{"n_layer": 11, "n_head": 5, "n_kv_head": 1, "rope_fraction": 1.0, "qk_norm": true, "beta1": 0.95, "decay_fraction": 0.587}
MLP neurons of a small language model. Each row is named by its layer, matrix (down: output weights) and neuron, and shows model dimensions 277-372. Each number is 128 + 32 x the weight over its row's rms, rounded and kept within 0 to 255. Numbers have three digits each. A neuron's up and down rows have the sign that makes its largest values positive.
A block is one neuron, or neurons of one layer that tend to fire together. Before each block is what it responds to, as a language model described it from the Wikipedia text at the highest values.

Description: Word-initial "go" fragments. Mostly "go"/"Go" as the first piece of a longer split word, e.g. Gold, Goalkeepers, Yugoslavia, Kengo, plus weaker other word-initial fragments such as rep, oca, Railway.
L3.down228:131148116099116186108191164188142137119146128187083154192076161084104132150121102162149077128119141094121157125095080093189118126165122107086135115133138172083110090118082181140180176152183143110130089205110163119193160150134152096160144095077109148138109139147135127127167144157123100064
L3.down382:131141130068163116098128082157152179113098118160132111123128132113127129144104191188116092103102124133114066122129203172170159141126122087129162132182110149111099110110183112089132165099073192096141128084151171153090133149139157125109125135187143175131173149105166126131081050138143079096
L3.down872:156139154122161160142116132148016136083075145155080063192139126115130140107201091110167120095152159139077133176193088209121129154158190188131113114176160115138134082145144162133130106164129095104115119171149165128132159201097162108129150102169163167121093104151171090092149111109136156119
L3.down1282:107062157106153173194169126157113134137149139141084126158148166103142079153141117102135161065118125161094191150087107096129068118097082181106179182134171118083166086079113193085153172179140141088118126152165108104130084134119106122124131130134142093191093085122157127164138138143157135124

Description: List-separator semicolons. Semicolons between items in long inline lists, such as teams, cast names, tissues or intersections, plus scattered person nouns (director, minister) and name fragments.
L4.down270:136109115118221108142153119106118158092132120115099132131129143093183098171223154146144156099164141204148140122167111092099142098109128129142143135103186124100185095115166132131158110119163141113110182149116158141100200139118205139138119164090145107140113124063205136102131137108067135135

Description: Clause-opening subject words. Words that open a new clause as its subject, mostly relative "who" or "which" after a comma or noun, also "this", "she", "until", "there".
L3.down255:145130126100101149092176102088123093134160090054171190115165094089134147175072174102131192175113110155126120078123145051088157181128177133120172124142098147110139117108135154123159130151140097093100194140128164166140130133116175101151163134097141123233091082091193116158187114154135133103
L3.down539:137143173131124162111138065139203060156104135119085163211143088062143103125092138150099131115136108069086125098160098107074102152105149206087201150121092155095128184089055129070097116162065102098136188166124135160167124095138078079115160125077121132159082101134105119116102137126119144144
L3.down812:137158152171128112089216094185156163170132146100170117162128118132135134160139126142084071141140145146148198154123117092070156149084182174108124149051126058118121116082115138097133078091155135160091118122116104152129147063149197107182163154142138150049117091074155152182149110127144113098
L3.down986:087132070084129197109150145149160178134151139148139094145115161123147129133091123085178117090107215141137201140074066079111077080137104069059135158117129174151094069170146098116150163129161090082075187145136166127165085088102131173129124170129136144096156144106124157182173149123143123103

Description: Section heading start. The first = of a wiki section heading after a blank line, as in == Plot == and ==Reception==; also sentence-ending periods and line breaks before a new section or item.
L6.down84:146132089097119150126117144083074099117105117109096147140161105098152179089085120141093195137188117149114109116130190108114152143128132137146139160162065161166088139195124197167140115137108098153105108127152087124107154116105145129183080112077164153121129157118103138158123083147094178145
L6.down131:105151145153133107092172085128160092154135122122108126031131109205157173159086054139130142141156110116130150153227111121148134160103155108150072196109148133117107153130080075093088158138149134076165110164157114165122122144130068099082159084108115125172116147144105163104091137096155087115
L6.down256:164120120099153116117124058139117127127130182104121145126123083129128113138141088147140116124105163123097089135159130137157124111107102153155092155129153107117131159124091149116157176101167129142148084137147168118148172098178130133142139118127135083153136148110119161098145079149084121099
L6.down343:093152148093114119118130134114105125133185144134179160135171117182157131125113155068118104079106112126113118157077139127128128097186112135125133157134138122172088133128137147156123152099092159107107147119133157094076192096130085169132138134121112110108146133163126140103082144108105142170
L6.down372:131167095165099126133172197093095141117112122124135118159156126103182134097097145079125154129159086131121129094122147113150144101093096139096207167127120088141128130160145121091073147093087073135142106138194133155109097175148180072071135067186144137093154078163100128164171093109099102121
L6.down526:135125089113157116119104110155092124141086120108112143095154098123102129111144111113137127118108117050172131117130121108159164144169122130123136139087117097099099150175099137092139143128115141166086077117125149103141090076078109086145135080102105112219132106166093097128126119185113152142
L6.down662:125117111089161141123132129111116084149116128098107106141168106128138123128130136134066153135058088139125129112122091115083115059145108122124124221104116133117120077128086096148077122112134141130139061098128182093162131145096119132209148084145129154117126135079117086118132142139151148125
L6.down903:141100172160188158134110186195093114121140160087089126118062129140137134162110112136100104125119118118198164100135102130107124134146100095115195086169174112081049174140131152147118130112083145150138125095088134122147116073069123039138122120135087160154120170106129151167133161157152097143
L6.down991:093126111011122161092072101100135102134168104133122147175112161140115056178138085177127131138162118189164195128144141125108153126136142143127094104157148108125111093130091153103161163175131138072141067127153077147170153166163101031161144123184112147133154106120152098190150113110145202148
L6.down1171:128109130078094117096153085080124110192117115117159096096140111162137161126149159153120136138109136104101092154178107106104170161118090153102178119160144128142136102113091106106112101164123111079184106183133077147059167123129099110084099109086175139203146125117123167130157081129083059183
L6.down1217:079159114078132102115107167110120115110140124141121161151128077186141112116120127149158128164101105103117113101153207116119189125129107170162101182016100091111179113101165135142089075123092169140129118133128107113116130118103109171139132129155111176175178147199120134154160138116090220165
L6.down1254:124108097105177145124115127167207111084097138104117156122120130159107132124165066156053152143112107125123084139130146207078124150142129138110082124151097088048071146108108125120102092156152155165083157095089170085116112084109133092113159118063148124151112071114122135139165135125150150167
L6.down1332:067146129112122099169117126132140107131129151095125081123159123162136135121166108142102116152162142141109140133130106117140121111142134177129111115097111125156087103186185187111107150117132121163092138126136121095127194134128113146154120089066089186107150073086128157138110143122137121104
L6.down1336:091140105139115166118127116125109134130153154119156148115132108112154075124121166123141109128127079150124146108162154137140125113095148142127139111131122137169136104128123142149132115104126144134127103123076154109115152139092123157156113123111140141111135154158097106151128142138130164144
L6.down1544:089130110126169115104182057130167102106110124113193152147132141153112090113104149224195190161150165142147094135157138151176157054111114085179105136147118076123088117120062055087128115169131124166123125090140050118108123103123135196144140076137136127153085147164085135130171105097098147162
L6.down1652:105137154160165095073158120067108069066086061137140134195180171139167129128104105150061122149118076140119085132116128131181122129137165108183186145091089151153107128126084154178143080132113150042116113150124176077189189141123137124118135098166160123106138139136136133179149092119130079116

Description: Clause-linking words. Relative pronouns and conjunctions (that, which, who, and) opening a new clause after a noun phrase or comma, e.g. "the land that", "river which", ", and she".
L6.down39:146084120121138145203138112120143131138155096112094116163146108085125157118159124116144116077097086147160092167125193137113125151141108126142185118073075136136124158215196112140219089130179110071119114053080119153137156191059149176115111097100127103062139093100131149136184105185113058150
L6.down228:119178105162168133102093066102078128144149113136146136078107154108104103179125122150143147097109126089182141129131119118126071177097174074138117173140098142114100101132169104149122161098151128161081150110168172099115171117086086149185126100114091139155163156122170179184176093178093103115
L6.down468:101085172070097113123139140093132183095069186129167128146112132152086146152066159109127142123178119124100064118119068119171140101090115146132171105124111183204122126134113099102178184163106134172132126143112088121037089103072162098168129106154122167134071104134137110161101155073146172142
L6.down509:185149135202128109095063123081161167174117131046071107141160100140121179176111124140180149126123143127118142171100117048135108152111144116106122113137107145140076094143117127118072146158175169136116105118089109129157089139126200146084152148082094171125166111063102101111124152087105142197
L6.down552:110161103203183188147080183120161081135167093166087110084090147099115134105146108121096102156114125118116139145135072164134148110129053117156141069115098087123134141161134163155164157143107072148143160064130113178087212160124129107123168159145109109055134131121100122105169080192181132190
L6.down757:103135170095159060107104099095173150166107102154062094131168119151089146168137136134175190093158108097186161095143170080127164141136198133147127129079136107130078081117144131155143098036147154113144075119129150146174109099199117130099153168092100148161078173127147137184107114134099200088
L6.down889:128147142114155168127099066086131105162105180134153117127135135090126150191107102103122161075088139135143088129197136071132068105117109153100126076127115142096175073127115141116163123142144078068137143129142157139125138165122161160176131093151114100124070106099182148115134109157098145118
L6.down1097:079172199069125099082110141091161096157157120126168139099175100094099098131115183135105123141070150115073138189078117150084135116114097127136153145119112120153089117144070116168130152180118113125102110053099138109146130064134127171172106096185120117161201110088148203166096110149096116170
L6.down1122:129101156061114118087123088183106083143082098074045072178127139132143144165167096142115135143121140142126104185116130105082122112092171119110149138128090144126127093097130165104159132157160162146119142116102133165159150104123132130157119107158076154164125126084106139168140124161130069155
L6.down1292:115133130104136138150119147126086122157121147109166083112145152117127110162163159199062090117086121102128160127115150127171174132136117110079159086126136164109100171119102077106116150109180164138137110111107098106137134183149089161111122184166160164145149111114126199140098117081144127138
L6.down1334:092142134122089149116147078138121140141092159170116088119150131103113069127135196132131139119130134155110164154098180128182131055143141117126161150126130088027121135124116108080115140083144122129165136197128183136094126119101160185198102106130144123167101127094115104125160135201111077130
L6.down1402:144124183167079073127118098138113125135141155068145131177031135102150085135151144093142119102145152126140222147177144151096144194105147132123186153108153148160139127100143123129133110197084124117126139072143114092150171112160115169141162086096137187128136136146155130165070144170114099074
L6.down1494:091183121152101101116123106163095126156104109108100133188156160175113167130198101182126110080172111186138121119131097114117096145151134141189141121142170140100126125123100161127135145137139120104081134175132126146139099083170129126134104125114103145163093117109121106124146122208112125087
L6.down1505:113069131133116106125105164122128191158135054124107193110087161091155150072185194102100140162180120196131192123078082108111169146084140145121151085115140131186060109117132146146093116140122133158133118130105067118079111089136070093139066174180139094186105098081138079150124141135107144105
L6.down1521:130158177115053152122200135145131103098145069179097154143146193159146164117121134123105129120105136109132112142105122094098169192108159156112128173144129097126109081167098174131131147164128160175069107129134105118105140159082173080156094108193086106135193160136099117128188158089116172179
L6.down1681:112167173115157079140101101113144133108162110110059117171116085176133157114106154133150116162157133076140159128107130196138186136077127094121140136084139106138083119134141132109114107096139121112143153142089086101100128107160141096102104143138177158127161142192149106190143136128160107122

Description: Section heading opener. The first = sign at the start of a wiki section heading after a blank line, such as ==History==, ==Plot==, == Early life ==.
L4.down1238:115137118059088139176133112097166116099141146147175128128142185144133144152139131082148163201093134101123140087106137139115142123127110119130060136046144107131143118141119212100152136159126120110107106089179102107128178164075096128104160083149224161094112179116160171169147049116122092134

Description: Wiki section-heading start. The first = of a == Heading == line after a blank line, e.g. == History ==; also closing quotes in episode titles and express/evidence of.
L3.down682:106172133140159053246129166103096041112132110102108109112074056193127146154116186101110179168133106085161184081131144167043172136116149173158085113076103145100125128121106153135138095148142085135118162095157197157095118134160116123133152132153123129172137130154044126099080133116073159138
L3.down1135:158159127145136122159131099101151100147125132163148098141121106141164126097138109152121179220117164097146081135076128191123110133108160144121110182099109127165158124190115156077120137099138082126137107105203147158168167096122137102126106051146103213180137139147127237128177132144051107125
L3.down1155:087105107105121140117165182126084132084105125139179134112119123116132130139120093124111126135113119150147177162158136123106118128089062135125146099078170099087134138093159074112143086080162147154121159151110143147193135179119055116061140136161138112126112099178155088134099110131147114151
L3.down1514:146113120107098116089170193155166161103093154130116142078076168098100151168131156133130156208138134127147132146125120149065085122114182122139122224120103150111124128156123199161111133163181130124101063174057127159113112099132110119142085142144162155125136120182152086147097146124136148141

Description: Mid-word name fragments. Short subword pieces in the middle of split words, mostly proper names in lists and tables, such as go in Algoma, Drago and Rajagopalan, or ang in changing.
L6.down142:132126068082165147098148133101121110142151137099113135112140138211161178132194157126142124165162158116100120200087139135152151144075165022112144171147091106173127128114162133154213117159137143130089124189176135135110156171152136155152171141149110138149149098097152140117092116094200133074
L6.down150:088077118111080084089178183154110119144149185082137092095141114039123079117146123121170114171054152119148182074156196073090154167115124133153158141156169099169116152148151112176112087129126157154148127152098121117147101123117170138115169089108131128161103132127170117070134163081092127153
L6.down426:125091133114166125135139139151046147134135138107166146140141137130104098122145131154142171122131160156130154116122162147062156139164140181114098153154177124135108151124133136125086134101178129125102117124164139141115177079148125107115124119144200036149159157038128126066161125165135155119
L6.down465:139113153160142155118098121152111147118156151026111103149148150129093139158114156169139110103105108179103104164137122111157061168131085174101093130166090104108080157142094105103186116080057159138112096145096115192123098114103164093117156079123161176115162117117161169111129160148091157163
L6.down742:117097165177076128124068145142096175127077114097143100156167145133058087063116159139147177107194061039124071107136168089161087101131161126056082146136130177143142128161141173131166119169114119094184115153157146145093123098083125095131114082100073183243180127094071112123144109120149056161
L6.down752:095151112122122107167108138160082122109132049119155128175111142121134139140169157096094160119146082150139108130153084112150098115134135111088144163129102133126140146109156134104057132133157167191114134139129090157194084125116125140131154113100154153120115155127127036103067122106097123130
L6.down806:131092145093114115089131158113196132123063149094084106122104188097146124170183186139130110101156102126139187086132183132168112132101188113159107101091139120121107103188147164161155108172162125149105106102127124096197086152168149181140100137064160156105161105134120109109093068088071121143
L6.down833:145127165134110148170131137057170105121169147183175112165142148130056110122154152114131098074135161157073147165141155110070137169119183162134160140184114159090127149115090122120114107159113170158107184148129188113090109126166211185128122151093168106069105148179081061113084128170157178154
L6.down839:115112140140130141118093060191122121126147137140123128106128163114136138177188162198092114144122137168179120132116136151115137096128113053115120191117157167125125079150068150141171102037165146115105132158149170171103046125157101184210082106177118120155141112103154118142135162088165154079
L6.down859:189115113119123116082075158140124130134153093130143100068108068117147099131078131203154163116106096145150123094126121125154156125111149151117147105106130168127150153129082181180173164108172150158156109078116136123118225106165141137113121111099114109109118123139127161092111093162162100108
L6.down1001:073144185143107144226113090118166129122109111120131127137131111126142168137119107131147129131122142139174137083120107134152091107175093118102116115121132121176176126113180095173103131128083145137135136064128108132150144144130132201131148073151102133134153102091137165159181109150098172129
L6.down1132:125138151125087118117166139134129143137122121081162146120123131097105076112118130134160111132116160128198149058157083127180150115111176157119068158138050186134120113155100129093085095108163136154112137071122146156128085147150146083171194164110054099158166134120123102092106125123169120083
L6.down1509:152122157188244085131111118120153153128108156125130150147118132116104153131128117126117118121100128137085141154132113133152095099107097199112078181048165166120126121070113171089153098109152080171161121145160145145063156140084197137139142194117135098132145092094128143080110141154103093111
L6.down1559:101141152111183098130103097134066128090129108165173148093128142148152106141145124151055135155125155135103166074102134148136105132108159175152145116098114105133146058111171182151120133131131195119195129197166120118147130136108156114172127161122158162134137085157181082082109103141212157097
L6.down1595:093143031110103122083091156116107101136086134112102188062129164071090136106164130103104101130079147141139164094150063143109144127097078078171117111136107152119117117086184130086112125115101132121145132168120170149162066170123111152116126164098082146152166051134161178105156123119107152159
L6.down1683:105168135159145160126129200106081065118185127119140137089132103115161120125078213127098070164131105087144120078146109062121079138088128114118100185140151111156078102203164146100149136239160118190127099134132118152144091124075099131064096053158119109151117129112111111076092107152160111105